From a checkpoint of a small transformer trained on Wikipedia: rotary positions.
MLP neurons of a small language model. Each row is named by its layer, matrix (up: input weights) and neuron, and shows model dimensions 0-127. Each number is 128 + 24 x the weight over its row's rms, rounded and kept within 0 to 255. Numbers have three digits each.
A block is one neuron, or neurons of one layer that tend to fire together. After each block is what it responds to, as a language model described it from the Wikipedia text at the highest values.

L3.up343:098131134158134126120118117167081170096113129106093106142125134119107129139132168145144143120102099112142107142133128134080152122177110167161128136111109124112133157111126083088151161148171149155148098128112104125174117104094158112136100106117153119119083175128128145133112124120118146097093097145106079142120122116176145177136145118095164071119102162091135110117096143140125126097114
L3.up462:110125137125096128070107155129105135124173137126121174135144144122122094137113118092144104157164144179168113122147108148118110170136096085134119145102130169131124165127138125135093158111111129134125069121103143124138182148169135153109141129121089159075123087105160138168126100095108112130095180114134153137118111158154106122140176163143123095154124160187124175167111136155092165128141
L3.up801:107110133134143193126132110138161145121145166106090133135129131122150130125115161149169137107116161116126107105173093122092122118132129118120158141116136144137097108088099137113124186088131134107114105133104100131130111165143135160151121135134153107119109140121136105150118105112110122127122174127116105122159136126188139158132138124132141125137156107168134151137120114123125116154113
L3.up961:060171105128096133170131134113142106134104099163121116136130108108167137127114126130100170121149077082136125110126120130081161105098127131156141117130110152117141147108117143137112124124094143130131160126132113120146132131165124162130099121103135144133110111111122138147132172158153117147091148123155110127177161108107122156162127151127116116148122139114137167144104135121106185124152
L3.up1025:088142124116159138178150150166137175108110161128066158111082184164106093113136119128112124145113127118179099101180155116114129126101170170154097162096159147135151152097103137143120122139127128123097156122126125110120136124145131127137120162134105124104125111124131121129109128149097114110133132148140140107105098126117089180118145114112127095148150096119137165130063099132114126103137
L3.up1204:083112141141134150136131158126105123090150120107102130141155148160115125135105139154126120138148139083150143103160142134120118092140116111151157142142161152114092141140106151131119147136124131130144151137135085100191139120113152155140128134089086155088104155137111137145123158103152130153121137169163122124159104094152144167158106150096103095109136117122116120148102144109157123132096
L3.up1270:074137128157166148120111122119105117124167155102111137118118143154178104110154176130156122116117111116147108144161130147115105175127143112140156128136148143115114160155100123103126151109175119135136089160125096142130145143129154074180129147113107101107164142133144133101127150102093092109085130115081113103122124095136129119142126141089162141162190152156081093143145113146150126138088
L3.up2055:148151145108137142113149129156067153153186124128094135122074135164134118163107153146142123152226124139134130139141179155112090131170127140145112170156190135116116137080131153120106111121088131199161114105100161161173088142117121081171119122091129131125116144111110095127145117113131111153084125134151142114144130150129143149184100124104141121171141118102111127110136119161147115107085
Description: Pronoun he and R-word pieces. Sentence-initial or clause-initial he/He in biographies (he became, He served), by after founded/funded, and word pieces after capital R (R-eb-ounds, R-h-ode).

L5.up325:117149106118127138085084140136135129134118137167110092123100153145102117094132086142148128169142131102141114131137126135110115135102153133135137100149124151151119120088113135133086146150112124105114123062106143181108103123160127096146130142130134102142145178143164125153142134148119132127124152136151119133080101109174160125113128131098094100128159139168106178126127157089142121132166
L5.up457:085155144125124161103082140119167151176117150105092120147079116187133106117124114153134117146122101140144111111124126086121144148122143125155141110106139152130103138047152091079172115134118137145130142165146087141132129107195144103146137125111150133124132123183112148150094108117095146137137144080088111145130130153143129110122143083122110106119136110157131175137141080116113142151136
L5.up565:135164122148102180107095060137150143132131092123137125126152122097128145105157097154142115150103115151146120155151123151119156123117114141141117148152130113131102111089167116124127129124174150124125155121137140198092123147117109130128115126110179158097184158107105126161125146109118105118106131076097125083116145172136166075131112153133159076076152136111105131114116123150125119086160
L5.up988:115125123121151193078125129117157133166107072167152104148109178100140092119150104128142122157128094120136097140146128125139130105125139133134101130149114126107168099119159122128104094127198128142100158155099128159118149177154091149154114102140121181119150106086183110149129136107103145131138122117138106118130154159140159154114100091164148154084137130162101131097139127121078099118094
L5.up1502:129138130138145142139038132116182152139170100129090128142145121111100100110110112108135111129093146150141096156174109129140150113134146119198098151121126148118099131106165124141108123149139156159140105177122120193122126115125130087122065152108101122074127141115157128125138113106101139137126100087117142090130098117155137099116134087128143107145156131126125139141150122103137135136162
L5.up1566:126119120134117125104089103119112171162113135107079161131123124125123094139135105142101112166134124134155141132096138169140127122149111092173077098116142169075131150114125136133081135142154168163123126134134106175107070109156098117153125147080100168082116135147152137122153100116134093142128115062110149125090137175101116152111139134121153140144151126111121144107115111139126142140110
L5.up1775:077130145131110115093139148115146155136130107143144123102131140122137153095116118102122114174123139124140121113090144127140117115136164118144159141133122129117158157070141130162079107114112111170136196139111130174106080159133124103113096140106112166096139117141147150135145104123075138151104091116130135116151161088174143132107088104157162123137125124152119206105132158126139132126114
L5.up2151:135132140138134176119109089132147164168149133109123133111106133118186139119152125117133115157126150113177108153142145133114141107128160163163119170101120155136099115104157146140135128123164163139126162139132124151127127096163130089105113086128092145153146134140166108144122108106068090136106111120124102112143113170110132103131114134142151101147133119138089161123118156110111105132104
Description: Before kinship/role nouns. Determiners, possessive 's and pronouns in plot summaries, cast lists and tables, just before a family or role noun: Sachi's, his nanny, Main role.

L4.up361:125127131147110112133124099153152106150122120117105142160092136118123159115140120129142062145139135148134097147163124117098160132128172133106158118112137131149121151120123092091163154154164123124134121100139127133077158137120147144123128111163120168169142141133147149080089094104124129127163181115151138107085128144110169132121118138130149120132132121123083160098083132142114150120140
Description: Outcome-clause prepositions. Prepositions like in, via, by, after, on right after a win/loss/defeat clause in sports or election results, e.g. lost the fight via, defeating X in, lost to Y by.

L5.up529:126116141068144101103105125089144114105134070117121140118109138119152097078094094104130146200123128138187102127134125170130165127157141124143137099129120131137122132134131136108066127107126135144163129098123129154097130113110113115091087109098078168138137107119145173138114115120102145142130107145181104125116093130119118103172123135101147086139134148139120134126109113128108119112144
L5.up863:116096171127119106124104138102118116154135148128122119099127109134151111082103131136136091143180110120133110115186101126112134125174127129126093119134148134121121151109127142137118150116114145139147139171105069171125155142105139109093126108065115169126132095098150137127137141174150111122144081137129152129175161139138118146126098145139106121097105131121180110161118109140141131130129
L5.up1164:126166162089168140098148148119168130135139145108123147095133129121113120146135104117139135127129111150140109132188130135168092110149119117146096074153169123153098145077085120138124102066139077178132138128107134116113136130127119153126061125101102098215135113112135099125130111154095103122090153117157110151143150142161153104146154105152175123121159136101109121153106126166126138154127
L5.up1358:124105141119108129131166094126117131121131123131141114141147169117116104164078148088121145138110101113087121174109112128116135137121124083145124106106104157129117164116091137087143152133140123127120108107086121186161124094159144148112146103123076125160109096113128138123128110118132154133140135121100110127085085156145128142179148139095176131096111113149165106078130113083129109140121
L5.up1666:162117117150132117113148129145158170134152081124114167110154136125120084133133147128121115131081095119118117146109124152109125142141128096132112148121148172134092163066083090121161155141134106111134114114109128140156143097134112127136109140106108106118100118126113096146152160140114144117113150141113108116133085140133111151138148107164178140111106139184140142111129122141111141133145
L5.up1911:092166154104180158129117108130111194139116121139176127143142146126101081126131144142140128121151125145134042106117105124119128138146143098169113120157141146121110154104097133180172146138148097106136143087093144139125121139159152113133138145117128117166098113100105117168143107108120154089116172164147114115140098146180118099152151084136178130147094097160122139080116118142114127130122
L5.up2251:099122114121127108075122114108159104137117127094142108096138117165097097126143091140121184160124086122125097080162090162133150131165081142118081171125121126135113119102118140157109119091156110107122124097083136169133110118121176115145129115096079195179120125152114133138127115145113173114084135125120160130117142079137080130112126116095152084153141122155110106127118127112129126161149
L5.up2256:123119126126157157102113118108132104146118174142131117105115116134142112129132124115175112159190078157137100151148113183144132115180100116150138129162112140147114126110159072163146139125150064127118154116120130168113175157120123158166120078111127145154151135100116100122098102116114123129082163155167125101098099145143141095139148118118155111111149139096089136145141115128108117160153
Description: Sentence-subject referents. The final token of a sentence's subject when it names the article's topic, such as a surname's last piece or he/she/it, just before a verb (Starker, Miller, It).

L3.up905:123118165106149136143119105114113119140147086121127118126113112094129126146162118109175111129123164123132090120140124178097147161150116124121132158133153086131123094098163140127130168129134187118109150152147074119134084147138123081140091149131115145110094085115114104162124118137128186077122136156112111130120138172152104153137077160138140093122121157130137138156140135093128107166101
L3.up1088:101123100117150158099169103123134130103125095127098136123118123101124134152141074166085156140157141141170110124120129159123119102162119094125102108120142088146110155159103146117101118120108144186142157126111147125157134165140114133145119120070137137127133107108133116144144129119124099115065146120131143066135126109169136105159166100087155143113144065122128248114125141140101131119146
L3.up1091:117129141162132118108149142121119151134114109143143161145107133115152108138129169184116120152147141134112094089121140113081135137150125125177129140131160103139070121122109090135125112147139105134138109159147142141118111110126134090089123143125105089107115130137111123156137092149114121107102149131162126150122075171067169107147095152064084126148137078109090077125136118152141105129095
L3.up1296:078118076093127102128143149074139158135124090084122123167121092085160159141157103155104170150118141146147097104103089163128162132143105096143117116124128106122147102113083125152133124126150142153119171172118085106118121103094122091125152132129134134114113095108135135147153101084128138090122153157135122104132138181091185136113054135079107114146150124123093136151130111097152100097128
L3.up1445:115118088138139149158103101124120119136121096180134124157148107088119144172129141115110185118143145104158115106156135171119139096122139128139127083123110112083118159078158093126124173120087136138182141174143144088094141132140143105088112135075126134118131136118109135109126143103118122093120121132124101105119154161118134146098088131094164153137113104105129176119133113165131130075124
L3.up1750:173105123086142147095116099106125134106109133158115154158115138103086145118132099128134138138137133124154113134159108154097129110143086104133116132116146125135138149143093108139114129121149149103114142166152116127117122137178110145145124165087132152094109110109163148119123141149107163097114100126120111110093114127146137169116111158147171113175099155105098161096122097192086098120078
L3.up2023:075103123158086095107130156117180149103127135115120136092140131084107149151116100117115123160141144089095129117122131158132142101154103094153129155153150112116162168110089137100098111121111167145156172169133160112127141167141151097076112105106089154117124138123132117138115110129131089136134120098161118107086097112113150141088073141115135190108139106162105139118152118170136153118123
L3.up2180:097153158126089128126091145048159126099130116136121166117115123082131160140116150105116124171145147154177100157158140107146123132135077105133124154107150082160109118106095101140106142113143142095136122156121118087103129113179115085140131128108111133095148168139143087142108147167140118132128118141137107106124100167135130113136121154072150145093123137127100153116135149132145130109124
Description: Prepositions completing verb phrases. Prepositions that complete a preceding verb or adjective, especially "on" or "upon" after "based," plus "draws on," "instead of," "revolves around."

L5.up364:156177112127109145121152156130121149132149105173134165139160161100174123141103127169115115141162112158096108174120084141139124113124123115129122155079177145146092139113114164158109086138119144114140100127163137138145098118163144112113111089098123102102105137097081140084126120101113116081105152110090136162116100117127132118131077118140159119103101125111125160168127141141122118126103
L5.up576:111152075151106173140136087133134142137129126177098125138110110117146123139149121110186086149123135123162131154147156142093129140117105162119158134123121101150082132151173147093080129115164108159143134166152155154099141117109127130134154105136129156118171141112108114085096096125178119159119126112132170117108116114145126125100113139128155105128115119112134118149140075093139155126087
L5.up743:131123150108133126068190164156125103196167096153147149208138123119129115141102121161173080151156115173112090139101098109129160129097128136134136146125122119091109137129113122117113128087123141146128151122143137143139124080153151101090131129093139106113102094123123151109109118172094145118094124087104098118104117133093114143160118167132119126166109155114143120130133105151129111143121
L5.up821:170129113100124116107148159129113108114183116140131135120121099091071146123065101122143090127130125186177083153118134121158134106120139127133130106138145106119138137146105137102117125143132116126098075208118158151144089122073125141115126090162122084106100158114140127093131125122113159132139148119107137130111123119167089156122096128123141104145089122143159142128142118098113093150181
L5.up830:112149131149109146110110135146074155182208115161141134187134143097128100136134118143129090152208118154129052132156124141109096090104096142169111130135141112169113151152166143088152154114139145152134155134159145124104137160155131146134134161130119133096152143141075108046085121169117080106145097099116095132101137178119135129110106131177147155122156126166178122183120103090164151098095
L5.up883:134148103120106144142148143161110157167166124142133139170123138106150162152158111154149114156166125165144106122120154102174112091118174165155146125139145091140096082160169126143111097133143136125139080150151150136121112122149128105092139147106133084099170135163103139135127132119105090125117119104180132114113132154079136140162094148142153136149115129189121174127137077111126092122120
L5.up1544:172121128117147146170152112124118122115181157111129131090119121128132142134109152129170139127072107121111131120128147097150145108128123150115125124138145121147116136128108115094102128187124132132140084143124118140173122149115161158090159097137146097151159154141103108119147155091125105155116131124115082091122097094121122128159103075139169150079120138143155159171123154119134092119129
L5.up1645:090120133110159127146157133123148112110200135131124162185131141067124092156111085156135136101144130175142111086122125137133081104126115157121150146144165110157113135193145106120117117098142125167125122165165129136112100162121162131098122134131099123091128166135145155115096135118100145099136165090110136127117115131121134153143091138162173114150124145138119118174129120182148083112151
Description: Passive past participles. Past participles after was, is, were or be in passive clauses, often before by or in, such as discovered, held, taken over, established.

L3.up114:098179145121088134089125134134109142155147115154127104151125153090146151132100110137138127118152121135145063142167135170110124090114120147147138137141112155129079098131171127154142115105168147124150149158160139145106145106142120130160141087126130112111130127143114149075111103117134099124140187128116187159129118178127147143146098119152140120159105137140096117156157103110122157130120
L3.up688:103145106128111133109122143094139123128169164169130144148153120127164116135091141176153165196139119123115085169154145145145111151133113114123133169149117104099125135147161153149114112143130153160157111123095127134113167116144130143081104113118115136109130129131109151134134158155118106120102096155160141109116109170149128150133129125144121116137149121114127148140140115121155103127087
L3.up1211:070131097131135147121109122135157083124130144154147125142104116111183149135115131152150109152141123114157090081161092113104055127132133141156154143117110132115097091110148167139134143112171174155129123119110145160132131179171162174122109178105072133099153093146121126153158130137127130147062124166122105146126136142115155118139132101168097101147152115135128131140123176111104133106167
L3.up1612:171130098109122128107134134143114098144168111137150166137104116105142157146135102120172121149157138143154102153151141097159121095126114148142118149128146113130126100141144176123145144100135168147146111192155143131138092132154134117085129153144099130118119143165101146078120111128124107104133085096153149129085110161086120139142077132141142111117137146135117176187115086124123101119137
L3.up1687:148147136103135126176116147161148137147182105114150173133123138121185138128143110127109103167139113125187059161199171120139144129093139157120118133157098085095070156149159128158123115150099133158159117158143153104165110123167146142105108111136112130087163115149097089106138167100128130095130119089123152119136104146163156142139090122164171122154175120164113188174125122129135107128136
L3.up2084:118172134159078169112114147114127068172129147167155129089122124104173181127112100158179132127184096151144110164144112136130112124168089131131117157138141121121101123097137149153110128087093155136134125100105134116133140137161135135095150103103162152121131122156119109131133133129107086130094111131099118132164124124126149132167067141107136114194101155137104158176120111157114097155131
L3.up2171:118104147108133113164144129126130105093115129202124136124132116175175135168132136137137119160174146140149100110173140129107151108133154153120171132101123137163129116112144126170118107126139125167101148150143145128124153101141121117100154132087139147132068162118128106149125142113128133154114126111158159114166114130081149170142091142122184105107123203132105157201137103149151140105112
L3.up2255:104144153130123134141096096148165114133141165178116129171111133111141135154084090160150147148107159170125111132176140141141126129148108170153151117145132121145116122176097176095131123136143128128130104127112102118178163117154128102104123092072111154131104116123113121141107151165071157126111108095135115133117131154130145129137079124126112144136116148122119094159138091153139151124097
Description: Passive participle after "be". Past participles or predicate adjectives right after forms of "be", such as is considered, was annexed, is similar; also sentence-initial "According".

L4.up2238:148104117155128127121095135111136117146128143155143156121143118064092073081129129090114080158111093172102110131116133129150131106107095086119161170126138144102161148094153114150105136142106143117084098119096122129121127166164135153148111078086084125099098103097151107107129121139130110134112137117130105135141106152129154114149139165123164157106108122152132155169156098131085158106129
Description: Clause-initial subject pronouns. He or she opening a new sentence or clause in biographies, often after "where" (Milwaukee, where he taught); also line-initial list hyphens and table bars.

L3.up129:119144135133141155085077118149163150148117070128101121128110120113108134125152134124123121136100155094175101115157136121099141127135099135163141126103147176135101167093133142101083131152177139152101135137144148191150116110178104102140136106127134162141157129128139136130163086113086107124133135116113140097114146093129128128142144104133161120142128081134108117143137129110110118148128
L3.up511:054142105131168100147098149127129134156118102105143103140129138122102153129147164122139089114102144114139095137152130152140102119133152138062125101138132124154123142145170073127144120113163109164111154115138100153114184121144088102127095127116116161113130165105132118080153075088103148127135164125175111091117165137142124118108142143086142128041124119154128112133083180089100170150134
L3.up771:100112104135131127128102115138160153147168116105143126117148159076099167110133134077146130142106093146128080121134135119123127106149155109145119125137117139138123120130144115098142132109159140148140144136155113168174155094152098117120120129142126141154127163141181159099105112108137103155124158150118135057115118154094149119098138084121134144146114116131104111116122132120133134117157
L3.up843:135141105151132102091101180167156126127121126159144091161121163073147109131128120110108114157122086129137087130124150116116119106154117099126145134141132173140102182155107078108113145130149109147099105139135131126112188142087088141095120095151136107145128142123174114123113146130148087119102113137145147105119107182153123129120113139156108138129109129170079113115101097107137129114145
L3.up1062:144150134128106133118150136120164150108137114121122123136145155154082117136151125141103067123115100132105099135156140122124125142127133134126095113133131127136146187135128113097113115141155104138120108173122114153118184122125083144107102155142153142115110129140174159098085139138137118112099156143101143089125115129134122126103150160144130150129119091156115177117127119120101152107196
L3.up1304:133166166092112117123141158120142105162138123091147133187105146137088136136130117086136112138135153162133105138111143143106133139139157145123151093130127143126104160135136147088184145166132118153098133140124110141151150104146112102148131136131121142103123143084106167132150109120134094101143175127112146135100134156070109178083180100155162092138140142143123157147087099114101133113159
L3.up1723:134123095150114145099077144111172129149123162161108074126100124132148180115132112113139106150092134126140082157143128148120117144167110131127129160110139126166109139152152116123106113137176172140167107140123096161128148106188158149078103141149135165100138125131160142130132097099088159146125113121150112080126115144148144118115150110121138152105156099145128149112096149099099129143135
L3.up1958:105157109096116154103062128124138155144148121153098139144103129113115127092125146080153125137107128125147075134117114124138133136148117114162150128152142094126114119094138143138125157148141134167143103156123103164164117106145115114128082137108120149136162156124139098147092070129081121177097101087124139072166129135107137122112115108106160108116111137135114152136123166142099129105138
Description: Post-name function words. Function words (at, the, a, since, by, in, of) directly after a proper name or noun phrase, often in sports match reports, e.g. "faced Teixeira at", "Republican since".

L4.up1845:140137121108121160108126118112134071134135131151073144125119108121172121146093093123149086146113122179110121139133122152149127126105112117132197140168124102104107132170193128136126141083113183172138128131115171141114125134182147153125140158127102118112146121143115102131106080121139128116122103109124120112116108157115148129141104127138127134147093151129139127136126111127136112140117
Description: Passive participle after be. Past participles or particles completing a passive or phrasal verb after was/were/been, such as set up, built, held, carried out, plus small numbers in table cells.

L4.up1866:103148141135146136142121091105127139126136107149095107117123115114132161138112155121140128172134124102161075171117142145160111133132100129152151152132114084150115157073102104134136150153093135110153160143081138145148119120115106135140110099142106128134104119086162124155149085127093147142096175120124112085120066183138130142151098132135153122091156150124126154130116160133045108113158
Description: Anaphoric subject references. Nouns or pronouns after the/this/his that refer back to an already-named thing, e.g. the film, This work, It, which.

L5.up37:103133139127145111099093108116150114132118093134130127105132107118115095152115156118124130151096096130107120110122144147132118155155109092143132153101108144106137095096127118112127133100113111130148132137092109160130124117125164151134141109120096175158115086082152141107152145112128148109127141121130142124127114111180130137160145117127141113093127114130088112150119169097117120157114
L5.up398:119121127163168139124116150098097145100150133129103113116142133075124119160133145099115155148132152139137130120138134164065100126105109129133109141123130175099130131155155124137126128135103115121120154157161128116132131147120108146193137121103154104170102121100121116092134135084157136121124118112102111110142149122148131145156142121106111172159098089109135103095117115130061138145127
L5.up597:119147162100130125125123141126121095109157106094123101127131136096102099123130118127147100153161079182087116146123112148135143109116109132117089127106123132166104112083135123141104121073127113122110093140093123119144091089120118120127127114112139154130090117096137138151148121085111147085100109091146145140112171116148123136150115096111169130127082117123117136130128103110064131116120
L5.up648:156136131146101156124121141115122134153155130120164132118156124084117153142133134136134155143106116144125111123132125194122100124128162153147112171076104169151082119111120121112119119113146132156174128133160128114160121116098155098142115114113121125116141152131176124121113144074141138072075113083146136109110178156131187127098090127132159119113075124121113140197126140113137090147117
L5.up1402:158120149162133119118159120086100081136107141142149119149125157101137091120114144117145097168137114122144115141129139178100137161127110117169112132149120181147113122074115092105126142136131145139126114145095103133150124087125097138105159080137153142146182117109142100114139154119126091150135160119121143107076143152184106111130109142136157097117099160103150129167140129103060127136118
L5.up1468:118137165095142134146127124081132083113130113109163150120106145129128113154083131120141142155105113142092091104132109141109130156183125118108104122133142170145102116063089118126154141110156113159120119107069114143088106120106118115107143083109109118162095131134127123137157130115115155100103142123144118112106140134153146112187148109131177124140096133131120113119113116093111125135123
L5.up1784:143163114113119126141112120130161106104158112146144101150124105086162169154074122143159143160118101175145116145122115145121132109086143100180124131108147104145117132114134069138094103122140136106108112152094120180105112109140126092152134102128163144149129119108156105187147117156100162156103148115141087122114149143153159123110123119166156163135098146143128138163132160163140094144112
L5.up2207:116161140099133189145145097117135078128174125101098143099160104126126132157116179095137132096152135137103080158139119135123134102149139117125144144109124130136076142133111102138132142115118162137158138127122095162133120151107129128152133106178124123149141123111149126168143109121119171105107168087165115062126134157176127127140144100131119104131117149153130132164129111134097135181130
Description: Subject noun before verb. Last token of a noun phrase acting as a clause's subject, just before its verb, such as studies, work, surname endings (work began, excavations unearthed).

L3.up188:102127124103110145131121154129142130155153085098133103135142167113153151155091116138140134146142109093122160064129100189129122144148168150154143113127146137112139158155131116121125105125129154120142166167139076148140124127133099135138108140130121157170130132131116138142131166118137128124149109085106116108139135105170107131145137077114074126178109115088126164153133088138090124160107
L3.up482:139139140106097139153123072130146117133155114143136134163109109124175101141183108124155125118087136140128114105110137129108127100175131111160162139090118132136139119090102108065118145112149178107143104143084082190098112148113110118135098104117098144123115146088153149141157107136129155159073157122133126124096143145129128132179121109117100157149125128142109161162113136115134134152133
L3.up886:088128119137115089132119104112134152140106112138096121138106084101145099150145099075090108124089098111125121146125139139111115117133119137147132142138156101121101133068088098127137156157100134108105133131110147102147150152117101163115117137104105127110089154109138122136129101172136065146111166103119135108147131134111106146158131122147182107122128113142128132131119157112112132178117
L3.up985:140129111131133093106117140130143143118157122150126135127103161107106116170159106124124117152127127121071075105137127158142108071147148135141113151107117118125073138101142130106069078117136141142142185124117146152125168120085124131106088129111097162107116124140125121150142091154164082135115118142152119116122106137136127121142145116110133112132138156179113171139112116143134133099107
L3.up1122:103095180127128153146134074111113113119114105133087154148114087126134150140108118150146135148172102096117108122127155133141109134128124120182131153145127114134124101100125123077124111092149138116114126158140106150119110144119126102134118143156117119138125125112148136185113114079102126113131121076136106123144121127127097123136119107123119111123113167119057148201141153120075143104108
L3.up1125:093137166119146148132112156145123137140120117091121113166120138151114096153178085141125124137134092139106120108144167092105127130158156139129131136130138108123104131081073117065116153086156179133140137135120142120146104137097117138105101109137081092085152104132135115163102101142150141115139134108129121106142112155121170156154115156125128139130158118119126173119113113165103154141071
L3.up2059:099155071072095102164109111141123110137164096141092137107127128134130096134082106126142131115094102186123116094085138161149134124133136105166099114111147149099109130105108140135107103083099153112118136123112110156112126167137123121137119163101118179140114127150135178122139146124132162148135119074135107134104137140211122113152137120119148134167120134099125208154103092121094123161123
L3.up2170:130107169115128128135130106114104109136122116103100121123124107152170109125124113093137106091124102130103133136105127130107098174167123113161168090076197137109144154147109120150161108122090109105138099120114146124091162117101128139139104141133117129096073121126111159121140124171121154164129169106087096148122125078108166082103132168093148065120137152118132129129137157174078153110094
Description: Head nouns after determiners. Common nouns heading a noun phrase right after a determiner or modifier, naming works, plans or records, such as show, plan, evidence.

L5.up92:100128131140130158101130121157136153146099114177106171126114125108126110094119095127108117141167160141177118112165113129123165124102097102118101146086131104120075157117109155129088101108116115168125147163150122157126113131175112137114110121121085104155139137084139119174092137138107111140107145089112101082171106100110126152136134139091151130120167084162110191089138101156120144124129
L5.up171:124129097130087141078082144169167121153157101160119129153116152190108164153123102110131133183149108125165127098140115132081108112124095104144136177116125126144136134080168116158108144112108129153143159138140134114071113127133126096121133133103096117106111122132119096133149105119141092138088164082132082132107144129136121127134100118091157167100080082147120173113136138134166129151157
L5.up575:148159133103112120138098151131139163136129099162104145148105135130165106143142080098146141192114098135149122123131140143118124143112096146136156130133145112122127162142150089135132099113132106162156153137141144218134110126177123151117125124126130111156128133162162113115118189126105133159097123083124140075168122154121128169098165071141132150114121155180118129150134122092147115104116
L5.up1429:135138137119098133102149110161103131161141143136142091143120086084132128087101115126136101126126116141128108104138133144081112145129159139143143153111118070124151106133124178073128160118125146161097131118128120139135137139126119096113144134141136100163119139124115124132148102140092141104111163094140112107109139144107144124123151101131117091148118092180160149131161114118134128104106
L5.up1635:102128130148149093127116149119175161098094097114156151115166161101115170153149121136093087172131110080162071139191148131156115135127094120130118138170144120117153139112108151157117107145125161142132125102084125156152136152137143126107072150102117177138138133099142095131116127125104168146110135112163129123136137135132142115169122082171151141113162118140121115106126107110120119133098
L5.up1684:102096107108137132080142113141145132150109119136157121122160108110125143148100106079126147129130138126142147106100105167136159147162074108134148118110165134104135137109078128110104156096108134120206161188142112138192118164140084091106104084105100116157088126090179158138109140154125105102119181139120093036156125087098114123124149112102141093084129126137119124096134088156091096138138
L5.up2179:130119169139122171127125123108188177083112141136105119118098097101116145144146077151148161157141129103152127121171150136125135101101143103155127183111129101102107127118126114160127115104135121213153138150113110105113142157159108097105102113099119128124121099142165136137139122128086132138082171117160101079169135112109156118132155121101160113138120083160123163129142130124125118112119
L5.up2274:110122165110143118087120133115185125184112092116113155106108124096146094111089132111134128163105113126115109118141133140141126132164100115142110127106129133119129158104116093116095141118120095127160085165109093150121163197160094125123125123133149139113105087108134133100074115161115123130139141097142090068159111084210166115137198141104156149119106096165109168134131147126108135119146
Description: Connector before named content. Prepositions, articles and possessive 's linking a descriptive noun to its object, e.g. collection of, song by, Herzog's accounts, in works and events.

L4.up505:085129138138117149084066106116123152159130086132121121118116091106111135164134099151167104143109139083109119115124112150117164084123093118175122188114121132136101140091120145117126113117138136126134164166145116149170130165121094122152100134108140130108079113091102157153120134095108138153133151126139107120148110128172120134138112159141131116117152146103116141122137136123125107124122
Description: Content-introducing connectives. Prepositions and complementizers that open a clause or phrase naming a work's subject or reported content, such as documentary on, based on, believed that.